Part of a small language model's weights.
Size: 8 heads of 64 (4 for keys and values), vocabulary 32768.
Architecture: RMSNorm before each block, learned positions, no biases in attention or MLP, untied embeddings, normalized queries and keys.
Training: a variant of Muon for these matrices, 716M tokens, 5464 steps.
MLP neurons of a small language model. Each row is named by its layer, matrix (gate and up: input weights) and neuron, and shows model dimensions 16-207. Each number is 500 + 25 x the weight over its row's rms, rounded and kept within 0 to 999. Numbers have three digits each. A neuron's up and down rows have the sign that makes its largest values positive.
After each neuron's rows, "fires on" lists the tokens most often at its 100 highest values on Wikipedia text that the model never trained on. A number after a token or word is its count.

L5.gate489:486482522519543480455504513522509458482542515507483485551501486515477506498503525525508490486495497496455522510488494550507519500519510508509511528505433509471520522474487551510497490534507484461503499485503492483511478506478489506506496527484538542463480433530552496562492473486466480420464470518518517483516496509482549500537472518479493491493493477517501491502486483468479544517500542537495544509523528528464526518514493496498541497461507484491520543522499505476514453500492471529496506504540493457464547496542496506525517501514498509499513501494484534528499485500503483500
L5.up489:447508500495502508485535480480531509478521489518466493510502483509558471479474510485522468488477533501490519453510495527505465468525521532475507543516495522512474459482505521458460497526535486479505509491535531485461469503508512496474494508464521509506506472524456538489486473494492500487522475510477487462534533518523483510508478510454530504488497457536465469458583515527429531490447541517520491508523508558515515556518503484459544478454503460538521507470528499499511472487499498489478479508478515512509485514486474526513468499492461515500510487523475530498533475488535531479
fires on: " " 65, "3" 13, "1" 12, "2" 4

L5.gate1774:508528463476510503500479488505511483485524473509499530501517477523514513528468455491517523506500505487499501495508480551476489479501507521541523492464509496531484497458518503526489519473483449484463459519525483485495526461488491541499476474508517491490494497539504451541528476462532500517510526540501554526485490503476502450541491512494503513500491492533495548494514512496476475514474475495526492518433500498501454518530505470482500508499529559509478513481504513517507484503520511504504453505494507532477498475515484525451493479527507501526528485489494536487513571510488506514
L5.up1774:548470445521494470510495515454484483471543477456567471468469468471500474474507512464497476495538526488563503494472522559539463471487508525485502515513475486481514503498513485511540529496552478495526505487555494503499480501528458489498472454477508522513559495483496478504533500507505510472491490513525514561493542519489515478488440511518495522536443472537481489501536455502503515510445526492508478453495504520497509527481509475510514492490473524565529486434493502441553534518478496491510505512440471515495487494504512533543449504536470455468524499502513558537523518519507505518
fires on: "s" 73

L5.gate206:471477524483524477467440465466508512486503540529483502518519435512447467483474493512468466461494504474545491507568507493505519513524495498476533485466463490476488465497517474497490447511466495479479512487520471521532502501504441502522524502485520493476441476471501497490497474488469481453488505497459503507505491521514503499499490512472515453521497511458534464494480488475470505486506511521515533488539529498499465445520524469462508484486464529503532469543457474545503533543500493474480497529513511523502527502497510488502548495473484492501481513460506529463507463533509491546
L5.up206:484499484484508498504495512529559535483519532513469576517490484493526522545528529504520483498477501487458496509489462514513503495529521496496455491510482489485479526479492479474508491483513523507525511469487468511503464462503559468474483515515536508545467521523493545531497492515513487520527511522481499490512506464491444503427481517455517473500493520471484489482488471466501507502506531507507482530490477481472461479579493488496454517484488519501504477510511454479504497540499483495471514524531460534487530534522452492490524555456513493516498556433494480543486513509507521535
fires on: " " 30, "." 24, "1" 7, "9" 5, " |" 4

L5.gate849:501466507451506529489534470476495522508445499482491492508466526506473481512515507464530483506490532504540510521493490535501527525456566444500510508480505510519485478536519455506530484504513488499471519517450493469487497459469475489537502471534512508471505458541487496496549523505455496495544500519502505504528492483484505523474508477470519491541485453479519515495490509489469451510467522523464471513507506504440471496573488474493449479496498515488508510503523500519469513532534514475510514500475473457483516518528508478496504496518498456500522498537514490463432484489525512525
L5.up849:498498487469520501508509515490494547491415508440525514471469487515502478488533478513510511479488514520526498472512545478464513504483544495495503499471522469523526478547447492451513452483538492490475538517478485479510523510469481490530499512508489507497496507513506508494529489543473478492509472526502485479490511496505518515457519535531447471521473478511509495517482510494489484493496533532481500478491514472487468499502534465527484513526527581560478489502524491482546505512497493490466532535520451497488506550514534500512505500483482506507527490512486502487469503495526487505
fires on: "6" 26, "5" 11, "7" 10, "9" 9, "8" 8, "4" 8

L5.gate780:496495489501531472477463458519532474529464478495485484500523515492508524485525521511512476488520494454509498532463532485524508485459481537521503532536471506517514509492501517506513528447492508479481521438536525484510483502482473525497487474496502512463481521555462530484517501501524508559534542484485498476485532515491542510489517482455471534505557522532471526494514479478468521553529542511537521453480494487483480488518443503513518464540465522523515497459496484518515461508529494488525511526465478539507487515485526511476477472543569512520484503470498523542520491481527453509
L5.up780:475523483528480547501518513500492502497515440524502505490466491482498500496487542505486495575532475489497526537524548523549493533468469448517516492548502536504491537510493505515498499495445491498514513497492483531476508525451472521505504507479499541459480468489537470479486495486515510520511469492532513503486528472505506484448530509465488513456538544555500537487518506510475523505486476493511501482456480473503540463515506476495504466533534522474534505523512470473480499496521512484533465500467499503493471478504481526460519481515541489490493488471505524529489531471480496469
fires on: " " 30, "\n" 28, "." 11, "5" 6, "0" 5, "7" 5

L5.gate160:472471520502507514510507560491479473465509478520504531510494509539513506485497504478525506496467498447449493480477475493476483481506470508469537507512525507519513523461481467527504488508481516517489508509517480501543506456491537534497494494457466470478465489498549491502530488559499509523478523469555487492511507512492500520499483515511500533493506452512509468484518477444475492522520540495504457508508502561462491533474498494547537479523548483460510565482551525512480531491504503473542495509520489438495478534512478505544477494531536465523524519498523488475494507484503540477
L5.up160:501504489491529514504489517511434457483481493548507464542495507497491449507490492508493534503509496556503451499500493514497552478546462489469468536494500472462498499497499499518531551474512494494520487501499475534515509518522449521477493496451543455488544506489516466466516502499498495485500436529471533503515480523499535464514524480485484521526505504490522568492524514499490479503475531517505504519520492542532535490523540474480478507477492537480498534462505492486457546455493471506517533562500458481562503487513514502500497500490528509527548475506473526561494513475494536502
fires on: " |" 66, "\n" 14, " /" 10

L5.gate383:491500502513518471486502507491499504485510455494458493530528510557556511457458488484504517512474481471504528502462547479503479439484504492466529491470478538543532498502504475465468437461546510497529521494481501487522491471490466458503514454502461458479522518477437507500469485518498488514555458508494467478514475509471488500483515521503513503483460501496495499479466508493494500524488502496513521492503530546515491528498465517497468502506499531504538479497514484511480513492502487481532456470492464548485489478466504493453497538479481498472491515485466490507536508519531493520
L5.up383:482530520487476464494536528560510476507542475493454479501502497526492480456494504486515509542483483524474498506495490484488542473505499485482541475505473519525521534503455512482495498497522477519539542505515497503435478470514463502525479489522468502499482534492464489538483469503522507520475466504515475496461514521498531482502515483552486499492520458492464540481502468470473512493534533493506484493449517504505494478525484495506458495523511487502524468534505491491477533527523490505498474514441461527495545449492466493498484514509493519492457509466538493526485514478530486522
fires on: " " 39, "\n" 22, " order" 6

L5.gate262:490497532522472462474517527541491472487515525522504550522478499446485496499487481454510523527548509545535489536506500503486493484549512461503544477493504487513517511497520472507495478534440517475457505516492506543476501516448490519508489458494477492542544462473506454473479478503489483484532499477532523509523493527515466457477523526465471493480485514494501480464527544530502472462509515468499489492490507527524464506503493499468455539460518501515506470481505496487491540510459484481498490482525521504439481471494508509513410522530461453482537522483474491476546529474468481493
L5.up262:507502497511510486478514508521499512469513543512473530482463491488513503451490454465465505518530500505547486502535502499493558441528502463501514503494485486533506497498490470526529523556442499431460476545490504528513518498477500527483500454502538493482522493506490471471500478517515496516487488455512519448493515495467434509502502491526477466473453441526481475480507497515483495526475503489477495477515518531538496508493511502461458515498477508495512512481505520498482501497473489510490515488470534560502501461528491464473454527560447507503535523536491468486483530502459512489
fires on: "s" 34, "'" 14, " its" 11, " whose" 7, " their" 6

L5.gate1611:518494501497487479464501499517502559473532496454480503524475542548491523521510507517521519510491489497517440483487528511475543467530494502487534481469466470502501466498551501485519533514483487490520508513502466526510504469498498469502499484504481472498483565516499606476537419528497513529497495530519455522476519511487485498500513530518478530476532456542548464448541498476494527540476516498481542495506467479482496472526479531527430467493505509533498521501518505531474497493513509510493502493500493506504494476482530480489538516432470508523483482505529472517472519515498484486
L5.up1611:482477478459462474515507506500505486485449460440509508526445512523433491505500502481510538499482554494495481479512500534506489475513479498500482501485478512540479478505524505516527512508457479487467478529519507475484472472519510496497507517523457517520489480471505519477484484484510513490487542544525452528525523497520500518447481521536503488506523472530512485474450509520499496478467504492504482532494492539517452522475477470472492489466492480500453526523510492513521544545460496493534525526479475480498417533497487491507508509496492544471553475477500542441501487506467498472
fires on: "-" 59, " the" 9, " a" 4

L5.gate1313:493505457485451508482479513478490529464498502533534542525512494519505502467496470520440496526490512513492497531502526528506502522509505522498443483542482508494502538494464487497511519503527491512463476494485508489514473497501525496481534501504523536500459505481524463510492455482528520521514492508505508470530465534442532500527530481492517465500462492490512506500482470524481487510483509513496525532501562536470485513468479514490552506495465470497511440517535507540479544508491453486478517533474489493530518519463499521516525459482496530472482444546481488497530469467509471488
L5.up1313:531490492539482500519505539465498472492477486502528519517463486496534506500526485499522540506486497522507519506497510474534517509499456486503491519464491523530498501460467490556481520504505485540449487508468503511521445518472501470504489525493490513501496526462515484496487516511509496483492521516511502454547460482498472489487491520449450543466528507530476498545521477508438523489510503526487496540504459534522484501466506492502501465488496500506493514492490507465498447487512463478511491503514497513518464471518467527566496451484451525466489504549478544516512516450482550504
fires on: " " 40, " the" 17, "1" 10, "2" 7, "8" 5, "9" 5

L5.gate1402:540469463515521518501512484487494508514504525481476477545507500542492477513458493508524496492486509519481440482540469520518493495513499544506517485476483520475523460496508531531481495501531529484471486498511505514486514500447489535502501532527495479507495505449519501488523511530436487526531493500518510501488523509523506500481466531511496487471537495537491494513420522518468475503510498505447468499503482528534489557481484498487501536500484504487480436514492489505522514511490488481514525501460510517484530504488463499518541487529496482569523481523530492522491470486464508498
L5.up1402:473496448497518531522495463498499510532518505519506467474461502521501497489487482478480473508475541540532464500495524449528487465550506516490511492499468512476483499529494500517493447519508477487482475451482477567480498457473479422481500499512512464476484504512531476486538511529498521462486522494503522468474487512500517502480471534511514544505498506542498506495457540499467482476470510536446486499529549537529492534493499458501505536478537473494536498489507467467521512534507522507517501518488486509526482526491484526527532521495449477534535525562500488470450507491482466506
fires on: "-" 100

L5.gate755:517512511467499488530540479505507510506535487498507458459531505514476488466493486498491442453498542491473484488477460504544501545498543499552520531453554517463517540509537509468522506507505519496477448553538559515465514481551481506514514485500525534476517498501513464514501467468517514507444492495550483477498515489567504549502526490547521503492504469514507483500492524509467465497524549508511499518494494532473487499508481560499548514504446471490514497534511504492481487494517494493503467468482518543498512525491563548497496496483509494515498478514485503560478506545502492504
L5.up755:549493463472478516478554469500507500519538456480458478509517453516504514459480461522480488458503514534470516515508501522488483501547493484502558552495516540519446497473512453495493521485559467500453488499489529509496502487505469484522534483545535510476502430499466469495495502509492521503453490559562493519518483530538533529505557508540508470465508490511505495478492500467477509497495528467498517502473472510470490543485483528540488492490452462489499563519519459490483515473481510515471485488479486503488516485462531459477472461509526501483507524493458485529469521526463480507
fires on: "2" 27, " (" 25, "0" 16, "1" 9, "3" 7, "." 7

L5.gate1725:468504467484515525521508488510445506485484498489505525457490522474483497501485497479526471498514476508455482493489459525465511479502509504481481519532529517532519526492539522510497487495487514513485521473473501509489510480516509481489461484535462487464482510506493519486474494501537518469511472504502574519485459458533508463512513537507529491483538491553531493507521533528514478518466516513514476501506534534524519518487493495533514519571465494499501492527487520525551492531504490504500551511481445524453445495494497552452507550480443458491499492497512504479479452522518489505
L5.up1725:468495451499524460512509494496478539490478504529466474472461506515486549468522464494532527493499463480489474437487539478455469521506505490492532531528497520546492506547509497486503478500515497505533473507494478563523517455539489524488487455512512532460467503525529545486511470509461518472490411463478535519473475482536499454521467508516466498508505508516508514505438517492451492527482506515522487449508509556493503473493464494497505490505497503473456498493489512490481507520450501484506500459517483500509488540543481508480468518473457490521550480506538475480472527507469498486
fires on: "-" 76, "–" 14, "/" 4

L5.gate103:502497499536499471547498464501508470521459526495487517521520464507504570462479505534489538497463457479493466508536508485539513457488472507529481483524525474454487496477487485477489505446491457512510470472513475529521543499511490505535444470463504508518496557507512470475472480520487476443521487498489547516523506518509484513477452513496496532510469490510485492480522535487484519493501504505492528487452498527518514504507484510501504513512533514494498515556503486487511504521492490493512465502496493468509467539497501501529489464482526504520477467516476446527520498474512505503
L5.up103:478499534504468503492497448508526496531481541521436533513545474470489503492499484508543511478537496499516426518518520500483509483549518494512507485504505483494502522482521527503504503517467470480528531468500552542498460517530522477549482481477482481512518530487508510485468492461461463483487494459495520515507505491482504509538502490506518453546467481466499514474517540547513537485491529489496480496478509516523452496527511509465503521475522537494509479503493516535477521527480455494508541491512510494524508546525519506478510463508488494485522484507483488477517559520487517511
fires on: " the" 37, "s" 13, "'" 8, " this" 5, " to" 4

L5.gate1075:489518501455479478500481485495477531464530464487532505495508524476472494491511473508492475474492533500512496490511500496473498480475488541497467507508541481560477459426528522458475481535502484480481514466439509503507487513540495520488488477533535522506559482495513513473483509533514480476520473489498514511518489510495533494490480440513472505523482501526471509490465471560494514484462506474465479491476520532420504512495478500533467515543498473455472480508550520504510499481464518551513532508534478495500494483489503494515532477506485486516447490500531505549483498500505528538
L5.up1075:511511501508526493488537520502522531489519473481534487495490525468543474461470473483514523470503495476525486483524480465522553493489494502463526478473516533492468478519513541544575494547528479508481519452494503519517514447523480510464512452567515498525492458523482481512502502529465473420502503519498506513454488543498502486494533479504489486515529474553518491513530473505479479476518518485523507514524484543516504488536482502493458497514523536517465481494532489486486493482545516460535506493486500426517517473491486497476529507515480485521479517508520464550481481518503530503
fires on: "1" 23, "-" 17, " Road" 4, " station" 4, "L" 4

L5.gate1440:514536513538479546435530465516486489502512445507493515502546484550503473519475509527507497526540492498502532483492510477451513508519487498516502493499536502493527484518535455492498477500514495465523503463516513469467482475516459499500481470528518530497485509494469563553436455488492446507522496474488471473501488544452485504490518453517535495505488471540465503480542508598487521529470500508464522496505503486469472487532472478502488496507525507514499492540475521512490516519502476450507486536460500490506522474486498515491465558514489518491491499451497514530534493509547492491
L5.up1440:518518506474444494436530498493471469536490469500494492502556487537498497524512514489521500530516516482489530483526470482466505460530482564497508500524483539508523471538498498502491482492529518533528545449489511501510503493496471539480498461524526494500481552491473453546477469510509513469540497491525523492492512522487470500504497497505509485466453476515449519480509538493479539548493515491426494454491509481492523503532474472508504533479482499498521491507488505524504526498473469446526511492465495495468490444528530510471470481509474496498514525461507516531462493487524441493
fires on: " to" 26, " of" 16, " a" 10, " was" 8, "\n" 6

L5.gate924:496525520516473537467467518514546528484468475487485476448494518518502512553537514482472493493497486515489493523475508481508521484494551531489532511470514486477507503554487491485485493455470505474487530511496452539439444507481516465548518530546539495537526529520532499517517464510526497512522501488501475536547477509501517501529502490458506502523510507536502495472498516484505471517473512487498515465503518536517510461490502484480485505506498492515520498529497520457511487501505488479461470471535538464515504471523487454518498493519483518480461547490490497521478481505458501541
L5.up924:500505530493492489514492496542461486556511533497552512540474494488487503455529507514509514492494514521525494502508517531538468538515534482487478517478462488499516534489493498482509471500515503539485523507501527498482490507509497533474498505497491478484514470443470491443505461452499510524509516509508486490522498476501495447553472519459490523510474525478499512471433516473491522514505526486496515481498452497442515537491521526503484513508508476497536496553561491514533498469538468466523531493500519530536524529440482506505501491514506486475496524491552519549477501454503510471
fires on: " in" 32, " of" 19, " near" 7, " called" 4, "," 4

L5.gate1773:506487531486523480483497480497478517462508533482479536473503501542484502515514493507491472515462511423546495486441496488486519492492482494497480462522478516487486509544493512526510531514498520457489511469497500489508509501428504494461463500544487479509494465519533540493540479500484481510513494495512505512534488475555494502516489523540474523517529503493526491493530479489475528541517492519518500507518466551527481509515482535481509503490502496486450495469519521491469525500528481578450508506522508549483512437501506474460501572450497513496462470521505488523504493515520450490
L5.up1773:498487523478479486536450490523491486515498526530531546508458479553544511471470483474526448469464485484550506477513458526507494459518472486475516484465486505497572496489512445516533561501535503495509474535501519483514484515491517527459493457522489495457496509485483523456507474485537478469498501485501495524483511456483449478509523553494548485468491503488480471467476491457516499460506482498504517486529487533498506527475484554510492460488467514489487506472491501520507490540480484522489511511417501529501503504524513495491470510501524543531506508513504488510499515525520432521
fires on: " and" 29, "," 23, "us" 6, "-" 4

L5.gate78:485507497445482511539523501542535503482528487547505491537540513500494491482478482498508527505524461516510492507516517460481505521492484552505509484508538487507518482479511497552511474509470497531516553512440520484534467499519494555501494497522471518477462547545515533538474534487532446450498500493502479466505450526489495492491437479498496529533538458513488485561495497505451517498521505470488477521482510505501531528526505556509485500438525463505506494494509537509518524520530522509476487508483436499501511512489475505487507471527504528503488477511508491506507479471492483509
L5.up78:476509498500516487478509509477515495511510526530492448500521495504530479465471526534523474445513519524502510458483526541525473491516555483511498504491520489487504500509481481494500515490518500509455460506498463487494484516505480491514464462490463557541525523491514476522491511563489478469500490482473491523502496525500490517496501493478537501469462524496523491486529508480478521521477518495501566531528505522531500474482472493515532468497460474501509484528482527507516459543498495505515515540509535505471524493515517561486521547515498527489491524476564518492476532528527521483
fires on: "0" 24, "2" 13, "1" 12, "8" 10, "7" 7

L5.gate439:515476504547507519501462439512480526510541482455505483536495523515504469490527468515491514513514521510526503527451506476468502537507508521553493507450506534483502461512466522437506505498521535545451479517492451492485482504498488500532476465453518502487512501544521488496517517519504512492493484457507525463470489510489509538505534556539518480499503523517487533565505487496506515493490444486469500483515495488487542530499499471556497511494554481522509480517492489513517535466495473541460493513561483494505539463514519513526514467518508500495474470508534530507512504497496500496
L5.up439:503507529490502525504499501501500479526507502467530510507505491514483503540479484497499523528525464511501500483553517465457510503457485482482459467489458507461455527532514509469496497524509512508465519476493472510489470526462491498508498465504532484497497488528527483518544503476496556494519481424479514516499467495532480514477508531533566513498471500506489515489578482537467507505471477488474498538538569502532490521493522539525517517464548479507490493462529468465511485484501463528513480484456525485538530526482483541524489465533516519520475470528544534442511470514504468491
fires on: " " 73, "." 8, " of" 8, "-" 5

L5.gate1347:523515492488481493471528489472485426537517517565490494505474529483477476501462539499469490531534543501502543520524513503528496479475531536514552473513478524487487537488502485514513524533503484497476512502491466515471465527536517524459492561492546499475452461480489482499491532503510517505487466540495530492536505514483550477486465481522528510526505507495485504485524538493490491518469521512484517529484563471486484459512492529534550517490499490517511499533529532521548496491486479495538491514525488505514491497474505516533464513462514505471518527492515504437526461483515452510
L5.up1347:501498537536540566492488473540463510488441472497508476492499499521525477499492491514508502513530541525473466495510494478531500523493476492515505477490484542466480521527509453514496498502489489488485504521505470482490447541528488501520542495490506474487529454497474522500490512502527504491484430508459513491501527515495524485485500508467527495491501477504516500493478559505492522510451535461537548505476469476525515494503477513504499501516504457450510487507520511514470481455489439484528472515554524516490473510468531466448467508485453471462515504460500511499528521515528492493
fires on: "," 78, " " 9, "1" 4

L5.gate1292:498486490487515499510502485543522474566479456467512507516519520514515520523530481456499490481476521516552544497505513472501451475492479507488479520507490505500516503475545515505467432514505519520506491478534509435480530476507528478490493473460438529523497529523505492520494477452461480543443527469492512487483485480501529497474472520492540469535476520538490514506467512487510513504500482520472542474502536487495515517519489527512506465518488481484492536471506499525503474494531505476478508510461486525520520436464516490518485509516526466526516496483458510491463479513539536490
L5.up1292:458491479466524497492483490491449498498499520480503485473491501498508464518478461492509481480487493477495454494502500508523510448512492503458508476509538499532494528487535505482510549563522532519477544523469491523516474495493516498496549495538501529474456492524429534520487509504487532448511473532525468496513485507498431572530471465482494503484519527544476466495511512441517510427498496445525473493516500496450481492528503533472475450496515463445502484519539493523493477509473478464462498535555532480474493487489492514503527482516483507501504478518508514492485495488493494527
fires on: " was" 18, " to" 13, " went" 6, " won" 6, " go" 4, " on" 4

L5.gate1236:455484478449517531481480489472506475477510497498477529452483518499491501468488502535513431486501477455511439487477486533490472481471480474420500527508492502482473503498508475479512524503501519471518522499500501474501497473467541483486507487481475512495500516501487479517513493489474432510444465507478468479465529518500481517506575479535529507510562528504494524460477507455535532513501491467495509511461504482479499475517491486472488482511551505545556500462482541497520481539540510544518482482498481509496482532469492505478501500476488521485471505521542520491515516497472479521
L5.up1236:498497492429476481448488479481492505473529488500494518457496501475506502457472469512481451539523517441520478478509520507502485458494459468454474549512503512510528464485456495499490510503491474501514476510490538496497533484510533497488488483482514535533486507495498465508498516456527446491510467516479459485466514510513551517523524506498492477499534466506517489473505546466481538506486547468474504506500496456532488511487506475503521498500525491515534509452487484510502492505475450530501490486487519534472493574514506510510537477481472501515490473505520545470495476488463511533
fires on: "\n" 24, "0" 13, " " 12, "." 9, "9" 8, " was" 5

L5.gate1411:524515478514452509484494497495489516528499501496527491517497491489501485524540467526498489494476510481473510477480496497496482483494533527539493521478503542529492533523486516518501512496485478484521496482500519509490467515496516455521501506469474506538491454514525501512482470509452474485494490506485477472488507513504462505478499476525507494509488489497482462512520426499528479463495454461520538518514500511492534478507514511517489493516522448514508486497495473514482505530444490528520459491510477506484499478531471451498468493497497505508484515490508501554489512517500566504
L5.up1411:549499459471486505496482505473529486503466510498518494482502482526545516514504491476507496525510540499491493490508479525545477512521509506523470521479492453506513562517513514513501494513492488467520516542537489512478491563498489487479488510455515495502490446496512524501480505512469492492493463506478479479521471534494515476517520501528516504524493495475455486523492466505489476472499513496481500436503499493519511512495536499506466492507521548461518479517491479487531497520485468491499497464518507491497507513471531507472524465475474519523486521461495473491507493484494505513
fires on: "," 60, "." 10, " to" 7, " and" 6, " or" 5

L5.gate373:486530526497486519468480504489511490514540447445443504511512490526516473509437541475520491515463456503523489544472555531470547489508512511518509503465532511506446491477521470482505485541510525495495507494514554491501530499475491500500492505517498475493491515515520542477497477541465502481522514513505496514461534494487552481481539529498537499517509449506476507480519500492507502489488502455499519478487511512504504477441453494451521509499496518505499534537458478521462526500509487515503517499531484500513495510547516470471503487498453491531480533536496480523449488508534481480
L5.up373:500500544481505516452506507527526535498540451485476519501529510537488464466444538485521466465458430487504480492513531514474494502517506466511493486511526526472485523497515473507469496479496508531487475501514519539509485511468485539484481526486500505495492565530500482508504469568448503471523495482482489479471520528464533508467525533491506495471543413539466522489517471510481477492457496493513521488474495506485535471476498459481505510508511500488509512511470473522429548532506487514508520473538498531533481529522526489479488500514512513536480503493545483503519487535523516516
fires on: "\n" 61, ":" 9, " are" 7

L5.gate1738:460492446488480519478508500472539486486483510494508505498516529518484510484473468504507494502503498506509501465477499520553495496518462488496540547457532466470475472503512482487498530526507481474533464493465498472467506473492526469488480497469480495520481506497495579480478494544507473502492508508499521502501438491471504475484500486484517466491512495529469510479508445471486524492495535501513489506466551464460485461526496478476525524458489475514489531493558537505515552505486527509478499503495555446519492477489503521549447496497496476462505469526510507478532501533465514527
L5.up1738:493553478470475478497554488468500504533500476485510496463475509466500500534497555519471503508484512535490517517498455513528466463471529508489496520501542452504509507471515470465485518527532536496502488477502467461538471502486518556494509508521533530456509548532483502483508477476508473495502477507465482510505518485477495474522501495541523520496509527529522550518479495505474512520472540509533528513517481503558466492506510519534500511491483566503491522500509469459512514510514469490490505510511497526442521470521477529498487481498441506507493477478491478522452522518471496488
fires on: " " 58, "1" 21, "9" 7, "2" 5

L5.gate1334:459517491524501476531487518563469470509498482473466455488470465478476497504501516480512500495466494506502520462507470472474471490503478540484541497464489481523492516495522518510490509480482476495510484499507513466499482511555482529514520499528524514538501462535499452516500490526461501556535487511507488502502512464518519527493526503495508529513487482533468482472523505516469518541533534515517537493513488533510493547504478499417502498521534522508528509506527529520483498456536532545453484509492509493483498529465465481487492520510528489526488507512487526459468553506494511521
L5.up1334:459500523528517535532493528506436519566460515475458491465478506510491484516497496543517527480480477503509521480481503477464538506550507474494498524454468516514495497494533491500485493494468458510487479520529501491481466529526419517449507485505549533438465479483477514512485525447463452536527476499518519500489510474508529541468505558482492509509522534472481473467508545493463490504496538537477536474486552536506505551493470508479517497514512524498525530485514490485487494499500495539477503465484526488479499514470475491459488446505528506555472537480497518478470538518510497504
fires on: " of" 19, "'" 12, "4" 10, " and" 9, "1" 7, "3" 7

L5.gate578:495551512488481488506507533495498497476503520487498509531506506529481519542532460520481481511522568462488501489555508547499505512483489485541488492520496504523487484486528508493492470501513502501458486494464524491482512538459542492507516522533505463512531463508512520496521501489467513503476508496508492490518502478490495491521517533489481489518512513501496479494489504470493491483515478500482526516525476512495545471546493501530506471497460508521482505482523493507510521484508540556522544529529510534490483493493527517468508473517547505441511498544526490475467507500496542523
L5.up578:499519475519501511550492525533478526504519493483477501508497502502460532498491471493492504465485510468527504544542518479480496496451503494532497498501531564501466514500476460518478486495499470523483557479466522477508548504511512520500474569476491482472486483431496505510503504497506534490483466496531488516512474496480492551405474526517477490452486502541492483522535521503494490489536476493488507488476490478506571460527540467511538517493442517544468508474492493483516537492491478494522537496482508461489502517501490523479517477486484520528524467521534542527503560522509492541
fires on: "1" 22, "2" 19, "0" 14, "3" 13, "6" 4, "4" 4

L5.gate1456:514520470505513503485511512511533469515506480524513515494502544497540486475451482488502525476481489545495464507482463423564483518511502482503548474501477518500476526498535481486527533500432527492543488520502487522502494488541506512540474490519517472488497488540499553438534457460492470484523517574486523509496545475470490490525483515499488541504504488492512486493499515470496508535486479520515493456547495485485512486491519541482479468493478539476448528484528498508535574466503486493481532493510537508530510496467478520494467514467444521523506470478478491490444499503510468492
L5.up1456:546496479480503501520509527508536457494477459500494450515527489532512486525480448462493519471510514503499481505514492490493504481471505501484501471476476499472477536515515502502504522545500503481470507512510503526505496536493464520517455548479499463501507517485497564498495513503525471454526523499471478518511509479544455448475447487481502477533481512454477488527520525500549490493481483477503541501492477469461482498477510492504490477489532496476468520532510529490503523489521497499519511501512539485510502494474503477462534527495477523518542476503524532499462488462449530481
fires on: "-" 45, " " 10, "," 5, " a" 5

L5.gate927:462495553507491509451487508522508471496508468476510508536513495489534519517492499486564534524484500483512515532500521451526498516472483437464492476472505513485547551486529489490486536522498506489499510518550506487497521541537490510538528537500519527489537532486461516531449475525496514458532499472535484507503507522492543492487512504504537492497524466544480561480489482508480523499487494479519540526492463516495491548473495506525492513467512536487481525519469438501431476498490534472503513502506449479464500508532518491479534519462475491532476512521494471495485535524444481500
L5.up927:498484555531482490419523521509511442531521483489505519543538499493503522493520503494529527549489526516483475527512517427530501496485489507486503467485521530518542533493511475530449523532500494481498561487518475458486534502513455493507523539556506505517468505535503495486491508506510505525528520442527464497514532511489499454513483526496560505529521482532491548487498468545462518486460484471497503540457496520518510553483511493473482518475519493486520543518490461484471516482476475515512481523529460487476517527496531493498497509476471496524468510554504503512499533500474480494
fires on: "\n" 46, "|" 9, "4" 5, "9" 5, "1" 4

L5.gate1009:487506520557489518473468534497484488499449514521485510532520530530487480465496526525488541519491488517503495483495481518495515478504483582513500510543521458538472470535517540501530495505496496486505532485445454461539512489521495513529514543499513487538530457465492540526507509503501497538458494510523489523437489474524490541509475534490495530482489474498510521465488522492473501509495475484488502472516528472555455496523481512517515458501445513505483515506511529510493478501516473474531489506467501518485548545531481509533485482463526506501534498495539515491508514471516493510
L5.up1009:486479490465487501514444494553508472491454481536472515494482453532495524494479517537518539507486513502511487499512494486521500519474475512499473490480512494487472492470523509521457513512513438516474528559548512480533480506510490494448519476515532463485477489532480520460485498500485503496479495518501482501496470520516483474513503476465520504461535550483499513458515438534472511490508503528483525514511457519492527545521507504489465496508480472491470519495514471530505489518487480521486484523565479538551473518454508537524463547485519518485532474484481452547480536487491511512
fires on: "-" 43, "\n" 28, "–" 5, "." 5, ":" 4, "6" 4

L5.gate881:508523484500518471515503513536461497484533462466457537490505540523518482505523484434497520463516481515492508505513469525502520490469470558495486513452551466502520545516518444506495547495490504490487498449481498513489500493521517473511534542503479491509473490505521503501496497472528476491514492492486500531461510505498499524457496466499497523529522533543530484498495512506517445487570502463521525490486526477497479488512588525462452503507504465489491508486492515516519557496458532476544505500493505529422508478476507491545513471488529527483431488480496464519504496501498483548
L5.up881:435468528484545521457513527478451519478517501544510521492506502511506513531492552528475521493512507516461539475522478479494522479517520484478494503496521495488474505526518495474510524503518474529511532503515529484472545501525534498515495542489510499519494509523459563489492488504493522462492523536443493491485501478517474491511502502501514529499490506485492526531529496513530481503531484479500494490527484472511495460520503450497503526492502514487518515508513489533474493523497500466467482500508495533486517439488489515522525527487491516466483476468469503530456495525513539508
fires on: " of" 30, " and" 13, "=" 12, " founded" 4, " to" 4